config.toml
d_model = 384
n_head = 9
vocab_size = 8623
attn_scale = 0.177
bias = "none"
tie_embeddings = true
parallel_block = true
init_std_o = 0.00432
lr = 0.0013
beta2 = 0.95
schedule = "wsd"
decay_shape = "linear"
batch_tokens = 131072
doc_mask = true
MLP neurons of a small language model. Each row is named by its layer, matrix (down: output weights) and neuron, and shows model dimensions 128-255. Each number is 128 + 24 x the weight over its row's rms, rounded and kept within 0 to 255.
A block is one neuron, or neurons of one layer that tend to fire together. Before each block is what it responds to, as a language model described it from the Wikipedia text at the highest values.

Token after personal names
L5.down74 [155 104 110 104 156 132 103 110 124 113 138 151 140 146 169 109 111 149 141 115  73 137 135 113 112 108 154 144 127 140 132 135 147 124 130 107 108 118 124 152 138 175  81 159 118 169 113 125  92 133 134 119 126 157 117 116 155  76 132 134 120 104  90 124 137 157 173 133 153 126 163 158 133 130 129 135 133 121 105 119 123 101 182 131 124 131 166  84 157 144 130 135 165  84 114 167 160  98 143 160 157 129 169 141 120 147  91 141 164 129 128 113 109 114 151 132 134  92 165 144  99 132 103 170 124 140 146  71]
L5.down83 [ 94 157 114 119  83 137 122 102 130 130 140 140 143 146  95 159 163 109 110 125 109 154 137 104 154 116  94 137 159 132 143 115 146 132 108 118 124 118 101 137 114 129 127 167 128 104 183 148 101 112 139 130 117 133 135 157  99 160 166 129 142 162 152 182 111  82 136 137 129 169 111 185 172 131 149 145 124 113 119 107 130 129 133  99 121  97 162 135 144 171 110  81 173 123 143 133 136 120 116 111 156 118 117 107  90 139 104 132 123 119 104 151 139 155 126 166 160 175 110 142 142 136 135 151 157  86 105 111]
L5.down290 [124 128 116 100 155 142 189 102 132 138  88 149  92  99 137 154  91 153 117 151 104 161 146 129 172 158 121 123 120 131 121 120 139 105  99 100 109 100 122 155 140 135 116 166 117 101  90  97 112 111 110 152 107 112  94 147 105 143  99 170 155 120  82  75 154 148 144 155  93 105 147 182 129 142 129 114 141  96 130 126  83 172 119 110 164 155 118 138 129 117 126 168 161 108 123 137 112 136  95 138 112 169 142 151 117 144 113 111 148 145 106 107 102 122 132 141 122 125 111 150 121 151 119 114  97 157 116 139]
L5.down339 [130 111 119 109 137 129 101 116 115 152 149 116 103 149 143  81 140 151 147 139 136 117 119 120 143 134 102 123 138 150  87 101 161 130 122 147  97 153 148 180 101 135 164 111 170 162 108 159 134 131 137 155 122 133 213 100 174 159 138 113 147 128 162 156 103 123 116  79 120 153 111 154 148 141 130 162 104 129 153 131 149 104 114 144 124 107 126 142 147 137 134 117 124 158 117 109 106 132 110 130 135 114  84  83 108  97 174  91 152  88 154 112  93 149 131 106 117 138 153 143  88 137 139 113 114 132 146 106]
L5.down355 [123 132 115 117 139 118 160 126 138 160 150 136 124 107 161 138 102 110 168 125 112 133 128 167 135 176 130 146 145 125 131 138  88 104 140 140 130 154 140 133 130 123 120 113 147 113 120 126 122 113 108 126 145 105 103 102 107 148 132  79 109 163 153  77 122  76 113 111 113 140 127 144  87 153 139 127  93 170 167 144 172 139  81 129 152 120 130 115 121 152 108  88 104 102 182 132 133 120 119 160 170 104 133 115 117 172 141 138 118 138 156 133 183 154 144  98 137 140 110 111 140 126 110 142 141 102 179  86]
L5.down357 [128 104 133 119  75 107 130 135 132 139 114 104  56 147 122 162 132 111 101 123 135 174 107 157  99 126 126 121 113 160 118 142  93 156  96 136 143 157 153 140 133 132 115 130 144 109  81 125 131 114 110  99 135 161 140 109 119  98 153 139 124 123 130 139 125 142 114 152 112 119 132  78 119  84 130 138 170 104 160 149 113 139 102 159 139 136 117 119 168 133 100 114 121 146 101 102 131 102 195 128 103 100  98  88 116  93 170 121 133 136 112 157 199 110 118 126 118 112 134 149 144 120 147 125 132 119 135 142]
L5.down388 [115  94  99 123 126 167 130  76 140 169 126 143 125 140 174 111  96 113 123 139 195 154 130 101 115 131 132  95 106 112 176 150 137 143 145 127 112 122 141 124 149 104 142 159 128 168 102 118 125 163 110 137 142 116 157 106 109 135 138  99 163 101 119 148  86 120  96 117 103 123 149 134 116 126 158 142 127 101 133 165 106 137 141 162 199 120 154 167 148 150 129  94 116 108 118 101 117 116 163 132 111  75 166 111 108 110 127  95 161  97 127 135 124 120 107 120 191 125 150 127 125 148  98 162 156 121 184 102]
L5.down460 [125 108 129  89  84 160  85 133  94 143 154 149 110 140 113 156 162 125  63 102 122 147 107 119 112  83 129 145 144 151 119 122 101 114  86 146 143  91 103 127  89  95 110 131 130 168 109 133 145 116 144 171 113 112 107 131 103 128 125 132  95 177 115 177 113 118 113 134 109  93 163 127 134 125 165 154  73 140 124 105 136 114  99 127 127 135 150 138  99 149 113 169 141 141  93  64 149 118 129 128 166 139 102 145 103 146 123 137 105  91  99 102 174 121 116 156 104 142 100 133 168 171 153 127 161 116 118 154]
L5.down500 [142 121 126 114 140 123 120 126 131 114 173 114 162 126 159 125 131 131 170 167 107 164 108 133 110 163 117 136 121 136  96 117 131 120  90 158 139 152 156 156 112 102 121 137 115 147  86 151 125 171 155  84 167 120 126 114 101 126 100 137 109 112 134 118 115 158 154 113 113 121 108 136 136 138 167 157  74 153 130  92 129 149 145 133 147  99 147 102 150 130 123 101 131 133 154 131  79 154 136 181 102 109 141 109 166  86 139 105 139 151 132 109 140 128 114 136 131 164 136  84  98 131 130 130 121 130 190 186]
L5.down606 [123 155 104 157 122 104 125 131 109 129 123 144 139 132 177 117 155 152 100 158 117 103 171 136 147 148  92 108 139 126 117 132 167 152 113 133  90 108 108 123  74 113 151 112 129 138 119  94 133 165 160 146 115 130 138 149 143 127 136 128 146 120  78 138 148 108 124 117 111 163 120 122 144 156  92 131 102 134 157 145 119 125 147 128  74 101 194 102  90 137 154  97 148  56 136 106  87 147 135 129 138 153 139 197 106 167  77 107 119 125 113 152 110 171 156 146 149 105 124 131 130 135 124 199 125 168 130 160]
L5.down827 [163 101 154 179  94 129 112  93 122 159 118 126 121 134 161 103 120 117 117 155 140 115 164  93 102 161 112 160 157 157 142 141 147 110 150 136 119 142 121 163 135 138 138 157  88 131 145  92 127 156 122 151 186 104 171 114 174 113 130 117 166  86 135 141 134 120 100 100 113 144 156 107  84 159  99 129  66 119 149 117 127 117 162 148  80 109 124 150 126 131 127  97 162 134 121 196  90 114 144 127 111 112 140 121 113 128 116 137 144 144 128 182 111 171 135 102 127 120 114 142 112 123 155 150 127 142 136 115]
L5.down832 [165 124 120 172 140 112 165  82 179 104 131  90 111  84 148 122 155 125 132 122 139 148 148 126 141 125 116 104 109 163 132 114 114 101 132  76  99 133 130 128 107 169 143  86 160 127  73 141 123 110 143  98 153 123 158 107 115 109 145 101 126  94 126 124 146 137 153 106 137 116 117 110 132 167 129 138  86 113 124 123  92 158 171 141 116 128 157 109 127 138 119 117 100 151 116 172 133 140 141 114 131 117 103 117 156 155  96 101 118  91 133 164 147 135  83 132 153 158 116 166 109 134 147 101 107  88 144 166]
L5.down850 [141 176 167 175 128 112 127 160 131 116 183 119 161 108 123 113 122 114 188 139 109 116 139  73 160 169 114 148 107 117 150  99 127 145 116 152 140  80 159 143 158 147 139 152  75  96 112 163 115 112 110 177 106 154 106 119 117 121 162 125 140  80  75 145 114  98 121 128 124 110 131 119  78 125 126 140 134 119 120 116 151 125 113 149 177  74  78  82 161 129 124  99 137  95 166  96 110 125 156 109 148 132 156 134 138 106 177 145 146 115 120 149  98 171 140  76  88 132 137 123 104  83 154 176 128 139 127 130]
L5.down904 [ 98  91 138 121 149 136 148 109 139 133 123 158 160 135 140 158 111 161  83 123 163 102 144 156 156 121 158 161 110 129 103 158 134 133 143 117 105 112 113 186 137 170  73 100 134 124  98 132 128 113 131 108 101 147 134 100 171 123  84 152 125 150 129 105 153 129 122 140  84 154 145 157 158 143 132 115 106 130 114 121  71 144 101 161 155 130 116 111 128 159 123 161 139 171 151 108  95 127 157 115 174 121  85 166  97  75 112 101 121 102  95 118 116  78 111 120 109 171 131 135 102 155  88 136  99 119 118 130]
L5.down1345 [101 178 135 131 149 120 152 116 148 112 154 165 104 111 152 119 161 159 133 123 148 130 138 138 111 108 138 104  91 153 152 137 128  96  95  91 109 109 153 116 179 108 101 117  98 150 102 101 139 112 121 116 111 129 119 156  99 132 130 183 139 119 161 197 117 110  60 108 128 141 109 131 106 161 101 122 115 128 113 136 116 135  86 142 123 176 124 141 149 108 131 111 100 103 143 115  97 143 151 167 114 143 116 105 115 116 150 128 136 140 170 140  96 137 107  90 125 124 103 143 118 113 133 138 158 151 157 119]
L5.down1479 [140 175 128  83 123 173 132  95 135 101 133 123 108 128 124  71 158 129 135 131 125  87 145 145 125 157 101 120 127  87 128 145 102 106 148 113 158 135 115 122 117 124 156 124 155 107 166 168 164 162 125 180 110 100 154 154 126 147 129 102 192 103 125 108  94 103 115 119 116  79 133 145 140  94 161 124 125 124 143 120 120 113 144 149 117 149 101 169 128 104 132 137 148 181 147 147 118 128 170 117 109 126 101 135 117 132 136 164 137 144 137 121 119 150 122 118 127 151 133 128 126  89 116 114 122 183 154 134]

Transitive action verbs
L9.down618 [122 105 108 109 139 150 146 117 138 140 147 148 107 134  87  95 137 158 132 123 120 104  72 120  85 113 108 122 105 160 104 110 146  85  86  97 127  94  90 133 117  98 148 121 164 186  97 124 135 133 156 101 108 124 120 118 115 105 106 174 113 143 134 120  88 133 131 147 137 145 121 151 134 133 159 108  98 140 113 109  95 140 114 100  95 122 147 129 115 155 102 148 137 104  81 146 104 108 135 130 170 139 110 101 165 160  98 132 148 109 124 107 148 114 166 131 166 142 123 112 120 138 155 105 120  97 136 109]

Token after a name
L9.down958 [129 130 136 134 155 136  89 102 134 120 152 134  89 108 176 156 139 133  96 163 185 135 128 124 118 113 111 162 167 133 116 155 150 152 184 146 101  99 146 104 122 152 115 141  96 101 123 135 122 109  84 184 123 117 166 166 103 108 143 135 161 140  58 143 143 138 137  99 120 120 128 139  98 121 129  90 107 116 146 135 102 127 152 107 164 110 146 108 103 117 180 130 133  76  79 163 104 120  99  89 130 139 150 139 138 146 144 128 153 123 110 122 119 126 102  89 103 137 125 108 126 125 163  84 123 143 131 177]

Main verb of a clause
L5.down279 [140 104 119 124 149 123 117 104 152 111 157 121 127 134  74 122 118 102  94 146 117 148 147 129 144 139 138  96 132 116 103 128 129 140 169 105 130 178 100  82 138 125 155 139 139 138 147 131 139 124 138 149 103 166 107 118 136 135 188 144 124  93  83 128 112 152 102 121 138 170 109  83 148 124 145 133 119 157 117  79 163 125 124 154 123 159 181 166 107 128  94 109 140 100 102 136 113 159  88 114 110 133 165  99 140  96 110 102 118  53 115  82 119 111 130 106 102 158 175 114 131 132 159 144 138  76 145 153]
L5.down287 [128 131 146 130 145  84 120 133 122 131 133 142 191 111 127 139 142 107  88  84 141 142 171 101 176 132 127 146 117 139 147 129 129 122 112 160 130 131 117 102 164 129 107 135 108 144 139 114 134 100 110 183 131 152 148 115 119 162  91  93 139  72 118 154  95  56 132 110 131 163 146 131 162 131 107 120 116 143 159 155 109 113 136 173 109 126 126 122 122 124 125  70  97 133 121 122 101 136 111 167 128 154 152 137  91 122 113  68 113 150 122 118 131 162 110 145 100  91 123 145 106 117 133 120 136 177 108 137]
L5.down444 [ 97 122 150 134 113 142 117  88 148  96 147 138  78 137 131 127 117 146 128 111 152 164  92 134 147 149 132 108 141 131 135 103  98 143 134 137 112 104 137  82 114  78 120 123 145 111 137 150 133 160 123 124 131 141  77 130 166 127 118 127 174 173 152 124 126 121 171 128 123 125 150 157 133 138 140 127 103 107 156 178 104 140 127 131 140  87 105 103  91 100  70 143  87 138 130 160 106 129 117 111 135 184 101 123 125 131 123 103 118 129 105 113 168 100 170  88 132 135 123 144 104 109 131 118 126 115 102 109]
L5.down479 [125 137 114  87 117 129 145 135 162 135 147 127 103 165 162 154 134  66 137 121 159 125 140 135 130 120 132 125 105 162 133 109 119 140 110 105 117 135  97 142 125 134 114  89 143  95 133  97 157 110 149 127 124  76 138 149 140  97 153 115 162 104  95  99 143 171 114 123 157 137 107 115 133 141 106 126 134  87 146 118  62 154 162 165 179 146 116 119 115 129 152 143  98 157 105 110 208 109 113  97 135 111 117 139 130 155 169 141 121 129 134  98 155  91 140 139 148 160  85 104 146 151 129 129  83 141 145 114]
L5.down483 [104 131 144 129 137 114 103 122 123 126 122  92 125 135 107  98 162 133 138 150 122 126 136  92 113 131 109 130 128 151  72 100 120 101 148 108 155 137 173 127 134 155 142 115 157 118 148  84 141 145 153  97 113 113 154 102 107 135 140 135 139 163  78 150 123 100 108 138 169 143 148 149 165 128 111 101 102 121 100 121 123 139 130 129 101 129  81 130 109 152 137 122 116 144  98 133  98 116 131 144 133 104 106 131 149 149 123 139 125  86 100 111 160 114 138 161 153 167 142 132 132 136 203 130 137 139 172 127]
L5.down541 [150 131 164 121 115 138 122 127 124 136 117 174 117 100 104 135 154 143 152 136 138 175  94  96 111 127 154 113 169  96 124 189 111 123 158  96  80 104 143 172 108 173 132  96 140  76 130 126 147 113 121 130 121 136 132 138 107 161 131 136  74 129 173 134 106 134 123 139 114 149 108 154 136 101 163 113 109 144 141 106 102  98 150 131 147 148 141 127 113 130 158 153 119 118 119 120 100 127 135 136  72  98 127  78 129  88  92 128 116 124 135 141  98 182 138 118 123 141 113 151  88  83 150 118 119 123 126  98]
L5.down678 [128 103 103  98 142 142 106 117 154 138 142 119 167  78 149 105 144 121  92 161 130 118  92 108  58 160 118 129 147 127 170  55 122  96 141 173 150 138 143 102 114 119 153 120 132 150 149 104 120 113 146  78 142 125  93 128 127 155 106 149 135 125 123 132 130 110 142 119 127 184 125 161 116 116 105 105 101 164 115 138 136 106 150  98 105 112 156 109 116 156 134 136 147 104 161 139 123  99 116 139 143 102 122 123 128 133 153 116 107 118 127 106 135 119 163 129 123 121 126 121 108 149 154  79 139 144 152 130]
L5.down776 [ 99  99 155 148 144 162 113 106 144 131 128 119 130 132  96 127 128 131 152 160 143 134 109  94 118 130 139 138  77 116 129 114  94 108 146 129 129  94 115  82 147 123 158  85  98 110 103 123 120  80 128 154  81 126 103 124 148 128 110 150 100 123 153 125 158 168 112 141 155 139 119 160 154 112 144 141 105 118 180 120  87 116 125 129 127 133 122 116 114 167  97 115 130 133 140 144 114 128 132 153 145  77  71 153 109 111 104  96  92 113 117 125 118  89 161 133 105 131 125 147 125  71 152 122 141 121 134 155]
L5.down822 [134 104 165 108 172 129 116 104 129 146 156 113 152 133  85 117 147 131 140 109 131 119 135 113  75 119 135 125 128 183 151 104 142 156 139 122 120 164 125 115 127 139 117 131 137  91 139 118 154 135 115 134 123 148 168 115 138 140 117 104 147 113 184 131 135  99 147 136 128  97 143 136 128 113 125 157  74 118 123 132  71 143 137 142 146 128 134 122 177 134 117 161 147 179 125 182 139 131 136 109 128 131 125 141 162 135 127  91 126 124  95 144 111 131 110 114 131 120 148 128 104 107 106 154 108 134 149  96]
L5.down915 [148 113 123 128 169  88 142 114 111 146 105 116 130 123  92 156 129 165 132 125 124 102  91 159 114 105 147 167  94 118 113  97 138 133 131  85 136  84  92 148 137  85 125 108 138 168 136 175 111 114 108  85 161 149 106 140 109 118 162 182 145 129 113 172 111 177 150 147 179 135 123 150 132 115 118 135 128 123 128 107  97 153 129 122 127 101 116  90 183 158 103 135 122 133 134 122 107 108  93 135 128 164 110 118 147 114 126 181 141 152 138 127 108 104 151  97 135 141 151 124 113 159 159  89 128 133 118 102]
L5.down971 [103 160 132 113 155 126 131 146 159  90 127 133  97 137 159 130  89 126 101 127 111 170 141 137 161 113 116 133 158 153 107 136 137 117 110 114 147 154  91 131 155 162 178 127 119 134 112  89 110 152 115 115 178 118  92 136 119 185 130 164 159 129 115 119 140 113 141 131 156 109 124 131 104 131 159 142 185  87 132 154 154 154 157  63 138 111 137 124 122 139 125 144 142 116 192 119 146 131 114 124  80 117 102 143 124 172 121 127 153  87 139 127 142 159 125 103 112 119 122 127  59 120 131 128 107 147 113 140]
L5.down1012 [138  71 108 111 138 148 120 114 128 112 149 120  91 136  69 106 115 102 160 108 143 108  54 126 130 128 108 145 118 121 139 104 130 156 105 110 146  96  97  98 126  83 152 136 108 167 111 167 108 123 171 101 145 122 101 123 116 106 130 155 140 168 127 128 150 157 152 136 136 133 137 152 111 117 120 126  94 139 122 153 118 140 131 130 112 100 105  84 110 142 102 147 118 118 120 129 101 125 103  79 147 155 103 128 160 116 103 148 129 129 147 123 149  87 192 113 163 144 137 141 111 107 152 107 144 121 131 115]
L5.down1320 [171 128 125 121 109  71 102  91 138 108 146 133 121 101 125 139 100 106 105 163 109 122 121  97 120 160 107 152 105 126 110  85 124 110  96 128 161 131 117 136 102 102 119 114 148 189 131 130 126 155 127 125 137 141  77 171 109 139 124 115 137 102 110 145  81 126 109 140 140 118 157 140 108 106 124 130  87 112  84 122 110 140 127 125 118 125 104 144 132 163 101 124 107 128 157 126 127 153 136 123 173 196 139 134 163 142 134 109 133 172 135 144 144 166 124 110 179  86 131 136 135 113 128 129 118 123 123 117]
L5.down1328 [136 105 127 124 162 126 100 138 131 136 137 108 109 136 111 122 123 119 110 131 140 179 124 164 129  73 103 146 129 189 139 147  86 148 127 176 144  97 134  65 117 123 125 137  91 117 147 103  94 133 114 144 129 127 134 133 132 125  88 113 139 130 125 144 149 120 119 105 123 155 120 113 146 134 125 121 124  99 151 175  76 147 149 102 165 148 124 155 127 144 141 120 164 112 146 114 104 142 139  86 110 101 127 151 123  78 143 121  86 134 146 117 129 139 130 101 130 135 137 142 119 111  98 115 173 154 102 124]
L5.down1471 [123 103 171 114 136 154 106 109 119 139 118 151  89  89  38 117  97  61 134 133 100 132  88 114 138 104 114 143  73 103 118 138 132 106 124 111 138  90  60 121 135 124 122 138 111 144 147 159 130 118 147 128 118 147 113 121 126  78 132 141 101 175 159 163 171 147 102 159 139 111  90 144 142 123 167 108 134 134 128 123 116 143 125 174 101 136 163 154 101 140 128 127 138 136 124 156  97 137 121 105 153 142  93 161 137 138 102  95 134 103 127 107 132 131 153 121 145 175 154 131  96  97 164 172 134 129 136  42]
L5.down1487 [137 205 123 173 154 148 106 123 148 131 126 115 164 134 122 144 122  91 140 135 139 110 138 104 119 160 119 131 115  62 168 128 110 140  78 124 157 171 160 135 150 121 135 132  90 126 133 131 104 105 129 137 139 120 122 133 119 136 119  87 133 116  80 142 125 117 127 109 125 150 149 114 147 110 143 189 135 111 151 152 141 130 136 178 210 117 140 137 119 158 142  98 133  87 173 137 137 180 133  96 129 125 137 132 147 138 129 113 113 138 170 123  95 116  69 120 156  94 141  86  79 118  90 101 146 159 124 100]

Main verb after subject
L7.down693 [127 150 109 101 125 127 112  98 157 154 102 141 147 183 124  98 127 116 118 156 116 134 138 108 117 118 158  82  92 131 116 130 132 146 101 120 141 139 136 111 138 130 121 153 100 135 116 175 118 106 128 121 125 110 116 129 103 158 147 121 106 158 131 133 103 137 134 122 186 197 154 153 117 150  86 122  96 128 110 165 119 139 126 118 134 110 125  92 129 163  97 116 134 149 147 127 109 124  99 149 140  76 127 124 120 128 115 147 114 168 133 155 146  97 151 129 149 191 119 145 157 144 152 115 127 149 119 108]
L7.down837 [124 140 142 127 131 103 125 127 152 116 150 113 101 153 105 176 136  91  87 104 124 104 120 115  86 141 119  87 133  86 135 161 150 109 131 143 141 104 107 137 122  95 114 111 125 143 155 168 125 113 168 121 129 136 120 117  80 169 114 114  82 118 118 144 156  94 119 102 109 115 142 133 106 112 140 149 155 154 162 131 108 112 141 136 130 137 143 148 131 109 145 112  90 143  95 163 181  97 102 149 152 147  98 150 131 159  90 114  85 138 116 154 141 137 121 107 110 116 132 110  82 128 150 130 154 158 124 141]
L7.down1095 [147 106 127  96 146 127 118  97 150 129 106 152 112 134 107 141  98 117 138 135 106 119 108 102  80 142 111 139 122 137 146 125 134 115 102  82 132 134 126 128 128  83  94 124 131 154 110 153 113  88 160 129 111 138 130 111 106 107 115 124 133 141 106 119 107 141 126 139 174 148 144 189 118 131 101 114 115 133 129 115  93 130  89 114  95  98 116 161 113 137 109 162 125 141 146 117 149 130 116 164 154 146 109 121 134 157 141 132  84 121 125 133 154 124 153 113 143 141 135 108 121 149 148 103 131 117 142 101]
L7.down1337 [131 143 130 173 118 157 119 178 113 120 148 148 126 110 145 156 124 134 135  71  95 119  85  97  82 124 125 165 130 147 114 119 112  95 104 137 126 110 142 105 152 106 120 127 175 110 110 141 114 140 109 160 184  47 129 138 118 115 101 115 115 120 146 149 158 106 152 157 131 133  92 133 149 112  71  98 148 116 152 135 134 105 138 121  95  92 104 137  70 112 151 143 131 152 114  97  76 114 142 174 160 115 181 139 138 139 159 153 113 168  90 133 116 147 148 133 162 125 107 131 101 111 135 123 151 118 119 117]

Person-name continuation boundary
L7.down138 [138 129 102 141 134 114 120 141 101 128 158  64  92 129 162  95 138  91 180 135 118 160 140 100 149 150 120 141 148 174  97 154 100 105 107 182 101 150 146  98 120 136 127 137 123 151 135 131 155 155 122 135 155 128 111 112  74 131 142 124 119  94 155 110 101 118 139 134 150  82 134 151 148 156  97  89 152 110 110 100 101 126 159 183 150 142 125 125 160 112 137 100  78 147 119 126 102 142 151  64 101 123 122 133 147 165  97 143 119 104  85 137 167 113 136 156 112 159 136 130  98  77 131 149 107 124 110 137]
L7.down148 [125 112 120 145 100 170 123 134 109  93 137 101  86 113 135 159 158  87 104 171 143 149 121 146 131 127 173 120  89 131 118 152 149 141 120 131 126 103  89 135 116 149 153 135 107 108 155  92 133 111  98 149 118 133 137 109 159 102 148 133 107 164 124 114  99  94  82 102 143  87 163 114 106 151 102  75  94 102 189 113 112  92 113 148 111 136 141  94 164 128 136 122 137 175 152 133 119 157 169 101 138 146 109 139 113  92 166 135  94 115 102 149 150 133 112 155 164 130 173 150 133 104 151 123 114 110 165 136]
L7.down443 [128  94  98 134 138 122 128 136 118 149  93 100 118 126 137 111 108  82  75 135 129 107 117 136 105 127 137 151  91 110  90 134 142 121 175 125 123 143 101 117 119 145 113 118 139  86 126 125 157 118 111 115 174 128 137 102 140  78 165 125 145 191 137 103 175 128 125  99 136 105 169  92 109 133  92 116 121 123 124 103 130 115 132 183 109 151 157 136 132 165 137 140 120 161 137 134 108 159 153 110 155 135 121 143 148 142  90 147 165 136 159 109 153 107 123 142 150 118 169 135 104  92 180 101  96 110 182 126]
L7.down884 [132 144 134 136 105  93  89 126 105 127 138 129 177 118 110 192 135  93 103 115 186 119 139 141 112 172 114 141  64 125 154  88 143 131 133 144 125 123 102 111 173 134 149  82 127 132 129 127 130 118 172 131 127 169 146 185 151 109 121 133 126 143 102 101 130  81  92  89 143 157 161 119 162 138 157 119 108 123 125 154 103 139 156 122 111  98 113 133 173 122 144 146  95 125 124 137 114  99 119 106 145  80 129 116 123 127 138 134 106  63 138 122 145 120 131 113 127 130 156 130 171 135 129 143 136 114 110 111]